Part of a small language model's weights: vocabulary 43838, no biases in attention or MLP.
MLP neurons of a small language model. Each row is named by its layer, matrix (gate and up: input weights) and neuron, and shows model dimensions 128-255. Each number is 500 + 40 x the weight over its row's rms, rounded and kept within 0 to 999. Numbers have three digits each. A neuron's up and down rows have the sign that makes its largest values positive.
Before each neuron's rows, "fires on" lists the tokens most often at its 100 highest values on Wikipedia text that the model never trained on. A number after a token or word is its count.

fires on: ":" 56, " was" 8, " is" 7, "s:" 4
L6.gate1691:484528495508442597625454467573504474564527490542425483564531588467474491492565575503507500559519509583516476499423502464522463513479483566610453475467437481520537478504495456500482485585566540492514518536463431517499485460489530497493598509530505477515540504469506473520436474459538478499491523453546501509460449515520460512561439482517493488515523512467537570521502570495456512512506
L6.up1691:494555432496484526513504511454521510493470425485524516518481536504458492507480526455537472479466443586569459491472473482488471517463526508492497512525496556437514499481534488471444508470525426447442493548468562548461501488525446614512530505459502514544551480505512507444453527488516456482518558498495598546546518533519525544595472473504481504527485477506478578483547530504533512489455

fires on: ":" 57, "er:" 4
L2.gate186:459611487500499551478546532536466527472452383454455519475439530492496530498583548560540450483462470548501502430495514505540479475489542549504499499428449514496463410503523470398507569517518511527438482524502460511510484488488457492496537508550505560498561491512500469475468476503493501490407490480546506528535575521546485461470421504507519456604480521506526549516498474480495530474468
L2.up186:503468486487474522529457471541558466478525544604474540499515503566501449480458521457528420507428466508526397515513467502502534484528486451494473519499458487450515485544530504551512496439467492487508511485392555531445504448515565542517504521459555489565498474480556402480498419534542501475556575455514487520579478531577464519504492501493507511494488523571525429555522487488470533562508

fires on: " |" 33, "|" 26, "\n" 7, " Nation" 6
L6.gate800:479484513446477517512458454460454468512462506508526527520518474480448542483531462532491489460509460539568432466485488538509427549504490519452549493523499503530573468508498581480498465496527559507519476501439521507577470507485506500558511564568517494521555476481531495530589541528447498466503462501566521492411513449537533499575466445488424512535486432496472506493468510558544489437493
L6.up800:493532466539486442539524512476524467485517482444545516493517540438483530517466508452530520521498454454484495537516429493508498513522494470513483511493519499462500470474456498509472545536521542539541456522584499426546532439513441501489449436450464474472474499474506485419510552482476518580373519454513489506546495565487493516462513560552573432498513432466518527526542447507440395539471

fires on: "\n" 28, " As" 19, " as" 17
L6.gate259:534588552551432585452472448595516444522538445480542554502481462512483455521489577527486565457457479515486514503481479514534427486491499499460528544572488480500502528502479523515448497516459435534504531482469485499470514527460519528461482503441597454475457534484534466426508513489571478535495498446423497510503547513469587504434557484518512480435495490509479524493520443479526514456544
L6.up259:524544599505476527495538603556539514553491512511530450522455496477516500532459411509504517496519563511514502469511449505482488493461505459554466512535566479541492491451417468452552483479491547473450553490450558490450529500495479451514494522500458432536526508424511566500535517549465513544476552502488460506494504526510530512474508456485529477511549458447513550459486541452381526459524

fires on: "|" 51, " from" 10, " of" 9
L2.gate1278:487433457508507519477504454508532436521533501466475538446525510526515548488475437447515592497519450554554474468564427483498494494471556500454496554535442523449534439531459553527516468544519496504534537510455452513563516487523555530512403444481517466531526474494532490580485480544484491486431511461480544422532550526505498539544483529499470523499606466413516507533505540497522522486524
L2.up1278:475523409514501513540507474487486479508595450521473445486490468518524543431516454451516508510518493528448483520539555475584551494415580531443525555495430489446592487511500571527516471476545505554564489499456435494535539472490555492475503515522467469497389508510506403592448471486393478516431474513456530445555545496465490489477454515528519481490569472429506453552467557517485498481517

fires on: " " 100
L6.gate1679:520544418527470448511521455451463427517566486459571435510520429514490445484540521534594545486446505415501531469543446469512519482433577448549515486494509518522483504533535482543456464532484463447465526453493433501481527479435582585499526513483559473520432468528604540431443531476466501518504528584532450557501482500483557482469573515469534499511481485496493473558449469493553484545453
L6.up1679:399532443465577489550545478477482521506535462521538532576554571501478547461462470566531532547585533489506531435465479470483498537474505530490522501452510401510526505467508586552460551477582500507554457457473426525610587411518462469435513490540509480542502500606489524449575512546535467507436433461490563437512541541480535586478424528495531486545425552514579579515439453503395438552448

fires on: " Le" 20, " My" 15, " La" 9, " Your" 5, " Aven" 5, " la" 5
L2.gate1097:450533537534489547459452526543505509525557537567442418467573464488471508421535475477519570387492518500495526502485478486505473501502526576504497555489467533456559503511479516461552438537466521469483485534471475470551442548511477486492515531502497496502499416542545479474449531463531388371488489500454571545540579474471497483516538486454533520483557427493555542566543470531569501567468
L2.up1097:464506553502552465485509581540527502463570520548451510483523480487512493447567440502548485381515571480517496533516487510495443519452507530533555521471505537530486518499469475497519444483489504510447500542500494480487501568548443525477493499447415526473515502562518507504548445515482450461474476513451540536544623497466510452529567501483551559497505453470486544565513568487516485466447

fires on: " as" 71, ";" 12, "|" 6
L2.gate1135:469495432570448577532497509499442390515458509522574504417493525575515525471493467444488573446458521546483503554434449562457471500517450563498527493542515494462534452505436484532449519559525553485516440577444488484505481533504535450482417585532572528515507487459502522501471537566539495512512555501382558464502489527529516518515471450483392492433584467529506548513559520499489528549488
L2.up1135:483484440537508500520512496522418484518625503468495507444499513550493438525481471517511541533530497468504525534525453548462570495537558419492460485514430530471433533510502519540460477519545504526577457557431497517511529513435520497447518420464476524518495489515540414535439487503470489489490549501473597495460561509511486556494474492491431437479576462500492443477451576492521468553551

fires on: " |" 34, "|" 19
L6.gate1263:467500546498452481527512499536478476532482434425515451496518566462563479494485513507531477452486536505561528516502456463499547484495454508494519513486470476479473450516459496528489534538562500510534511473490484501466486528506433521508577456443478553516504546512509542543527495504617458501447528491525395495516495477460512515544518496534520513536431543477424471446490478456462428503550
L6.up1263:471452538531458526524520408539470419539450448499503466532433499521558471551508490484477506424472494548563512481495516467480529477497496535505504503510463513407496494492494545529516481497525573509543565516498504526443455557491517502529486493515488500558554492433489522525585531535530414514435572530445484485521446419460494499534509485501484531489479569464501452476559536505467504509553

fires on: " " 100
L6.gate323:478559535513468490497505447475470534482533487510501565508517490369427476486544540543499505508488496555484532459465472411474558454481525482558498522495589553485478527430495523436417450470533505483514487495516470516555496583404490508562520489521535479517432512535532471423450542512504551393551574489510458606478466485580500518555485448536544427498535468489509478516478528439546486534564
L6.up323:534494495500437533478453578488410521436604478507507507543565418494558466485464570483555457505486522478531550486547461458464504492548531497585465486547457463530612507514460491525506512540483511485496453526492461523523525453538530545516494555525577517467522393569491508485475544464521462428466458499448481475445491516479510486546526519559508465502475554473479525503448506535480458497483

fires on: " In" 26, " 1" 11, " F" 10, " 7" 5, " 9" 5, " 13" 4
L2.gate850:469469465462430442504523521407550433470492455488496542508517495556537485494525493478511516507414486498516503481428516532527486554423511490419539546509527500529459443471548505503475545498456514484491464531496517641443452531579544526499524507515579507580494433544511525458562568417525469514555542506473493479453494496529445491471554561467486449513596478487527484475430517482571531493484
L2.up850:560503372509464576502497507445529463460513420486441553570533496491510504482480483494522503497434458483513497531484456492510431552438525474541470535440512471503450576511501461481486581487556434482445574518527527582504591421472485479473451474548533503516523448476467501438518599544528414534587511499496498443508532501459505445505474440490548467555553508460602471521518505507479544447531

fires on: " " 69, " DF" 13, " —" 8, " D" 5
L6.gate1032:536498518518469549521525427495440546530506475557532593505536452425493488442564445538485489574432496518567475503515538467466520503532448504511483485480518494497509480481448525546430543463510463486579465555433472466491494494455507483521499475533484445522492504516574466531424526524465525504532492554491503581434531526420473496515534459518435563480598459509560512521499433539547498533524
L6.up1032:484494519444516517571531482552447503534484516480524475457482517542536520554488485521515505444451475495480480538535508480516478474445442518457470527483505507549533451455435494458516529518512529406551489523535540477510470518482559483517492511571472419546566464509480416459535506489522475443577460486471511538408487493483499485527478502450472459493546466462489567478493500470464490491559

fires on: " life==" 10, "==History==" 10, "s==" 10, "==Career==" 9, " career==" 8, " ==" 7
L2.gate1017:516529523491471511515518544475486522471481526509503528546509483550503536394572494484482535484476424506445441494549508467561491466493462499504523539508530513506463500487506554491509498518493484493490543553467522526612488545474523491547425474397534561467481500544492536493487437507493437501463475534508484456467587492464467500474488506454492471506504516459496488428487447458547460508462
L2.up1017:498481542528517539487588491507529524426552529470507482541508430508531503524537460452478532493474455526525488391565485496512462533537503495543511581503470530532568471461425530499499537492492583521466573578498443485564496507583509549530570525574558428573518551506465499527570514477516485468571479532535510418454489515540496503567534463531432510470528542496485469507533538487518490511511

fires on: "R" 34, " (R" 16, " \"R" 7, "-R" 7, " \"N" 7
L2.gate264:480540492501504521441430471480521525490510454497502492443590541464483458503519435447518533508483513488588443464482505457479508517535471479557457501505495544611456547492576522448452503508497567426430473459502445381545522511477526512474557472515497499463515538472529527505526516535480463452469520463488522446527544488570537576478524556467488549464458509485475506529515491520554551465525
L2.up264:499484455500534532537462473507514452475467550514513444424535511497474509536466499454447561507524471415550510568502484538499451483495404461441471498524530545533434559507548489492481465471515512507459535434455531524524567465442443493554535475505479429456472521495535539414458481523548459511510563443536537532593490531509495553474524546430484578501456528528512522510532461511523497487527

fires on: "\n" 67, "//" 6, ".0" 6
L2.gate986:498517430492518506465517461527491440519495516483527541516493426493480529554497456526560510511524440620462566476413440522556462547543506517447444461507453471477481526502496510485518540567400543430507555468395528456511532498458543561465497494512496474516498413453488539477533499507472447472433525500526564423504473442508532522479489491445521524554568438409514455526484496472469452451498
L2.up986:506494441546539469534529476403514506531539424478542476522516515490510538486450563480513544497500500501472533543494483416561512565458478479496518539498415567436484579488469566514522574474518480500494452433466497523513488489534520463499465463522483548414525528502592453516420493474441520494483583449504536441541521519494568556493516444606521500544495464552528477496426453542528451464579

fires on: " as" 15, " track" 14, " record" 10, " cover" 8, "oy" 8
L2.gate1091:462466470529470535503489504478519486467572491468505530534476521464508433438529536493532555554462477453486554457451485525449487418516486449423495534573486491586454462552469507517503474525481496470557547528490421516495490471565530521516403490447559542497498508459466483374478524494536474501501511499441525444432499501509541516536482459517450479420506559477538512520508435528522446528529
L2.up1091:395549482483460580464506526492546539556525438410507498516395582508486519498482439547509560580483470485533491468531579459494494525522493450465473529508495505544455528408481540535507506470466492543479516546519445516528505461481502487511498465488496477540455511493441473523459508484467432560489610542525537500500459563510541445565513510534467520560497475469566464460438466553474424466554

fires on: " has" 46, " " 25, " have" 23
L6.gate606:478511556552485520587466407477423378512535445521570542506507545492544508499598540508514484409403556497582534515476478504441482467420470543524517506536473465559495525474546540500464486486512494484587522490361554465598484506452512500488503512522526545468468547519509569420458534485483551457458530499528487475499482486492458506465485479506579511444502519465485524494500442576514511570515
L6.up606:501592448498485516475475505469449488520468456419541527471560541476501512445506511470568495493482495532540447460524496453511477485531597572532531486519518517472530500530454470509507410482533493462435422467550469469542511396474459540545470545543469378480531489502498416485584569545494480446528490474471553501503537494514422503416537509476578401465488522493461496552486452523487454534475

fires on: " |" 32, " 1" 11, " left" 6, " 2" 6, " 0" 6, " Team" 4
L2.gate815:560431489464541445501500480511551501482490509458525445477495513509537445523510408540498460478452520422494518516558490519355547466479443485534524486515486501444515512484527507489492459462498523443511451580522450487534481494491433502471533471490526485513517512502529500469459477497478528484529499515488459548537572431508521573512538480481501502540420475474559533488476505433526405485563
L2.up815:546581520506520477530512444539484501493495456446502474513470490490500497524446515481456521533495539484568539534486482533558542470481463563496607507539450483410561519521533516454451501465591517495519452563513480512495518569454544481489443440490529551591549496553497475492480540471470542470538464496465476475478473433517487523565434511450558538450511533471504468459494544568515455504478

fires on: " the" 40, "|" 5, " Mansion" 5, " Cauc" 4, " 0+1" 4
L2.gate1581:496469498578429480396487450479495490494527440477489537504555530477523495502471453471508581471509487514552442494505437494516481510462512540455527538400423573450575517505414532466514464488529593522517510480455433521527440482516524537466512507486484527532475457475547485536538561511532442443524531514440526452512493474527520610501571461518539489480537475526491529495530463452634516525575
L2.up1581:529425465535368509489483505490501489492547433496494490459499536490523551476516457420498506420467392532501501493449422470517506534433474534465558549458433439471573491485489569496476488492496556483578533497400434561545447518505474583506469543538522518520557451441504462545503536559525397433483492529422508474516548456531501592539494440477478490501506438485546530516487438538512520555518

fires on: " ==" 43, " ===" 8, " National" 4, " life==" 4
L2.gate851:539501578541473504489575518549583522491511478459490556544493494451573479509504531506572521481529462513527465523497523459533540472461493474517543518524424567485519453540468515530513491511520561453479500525496502523531512525509541458520469508541586522541495529459559475544525462607530430449469476528481494485433498465522546468478501446517463466429490543530518531455476563567489476520510
L2.up851:497462471559489518511465511475504454481491503526518456548450614553475560544480494479473475587430429495506435470603449469493467521550572488466468529493540475483544483452473496501555520445513475554460551495541382452500504469447515453516548587556514514503475558494463510462525538484462516545530549488450517410518513523459537518551517539531435487531546478518494412480472436467531499514518

fires on: "opsis" 17, " hearing" 10, ".\"" 9, "\"" 9, " v." 7
L2.gate508:527486529447475479509491547480477495498502460494569509498469471499501493474409512537558469491500499531560492473487475501501534527458455480546506494563479497519512521531498532504545515505506485548488519514465507524501468504532512507609451478444586523513564493481541573462487504463505500457527507486462522489444514421514545524486503435531462510458483552464430599529488471490476462560505
L2.up508:454529496406521567562521481527466522500516472480503492512533516447502433521463556556533456506548472470471504495552521485498577444478407453534489492593478475539479550543538458589489522461516472537531543594469499549552489455518468451639469504428500473451467552477509554441509498540517476509528541523490532529463536563470527505512559446539475517468512537493466531473469570529489517571532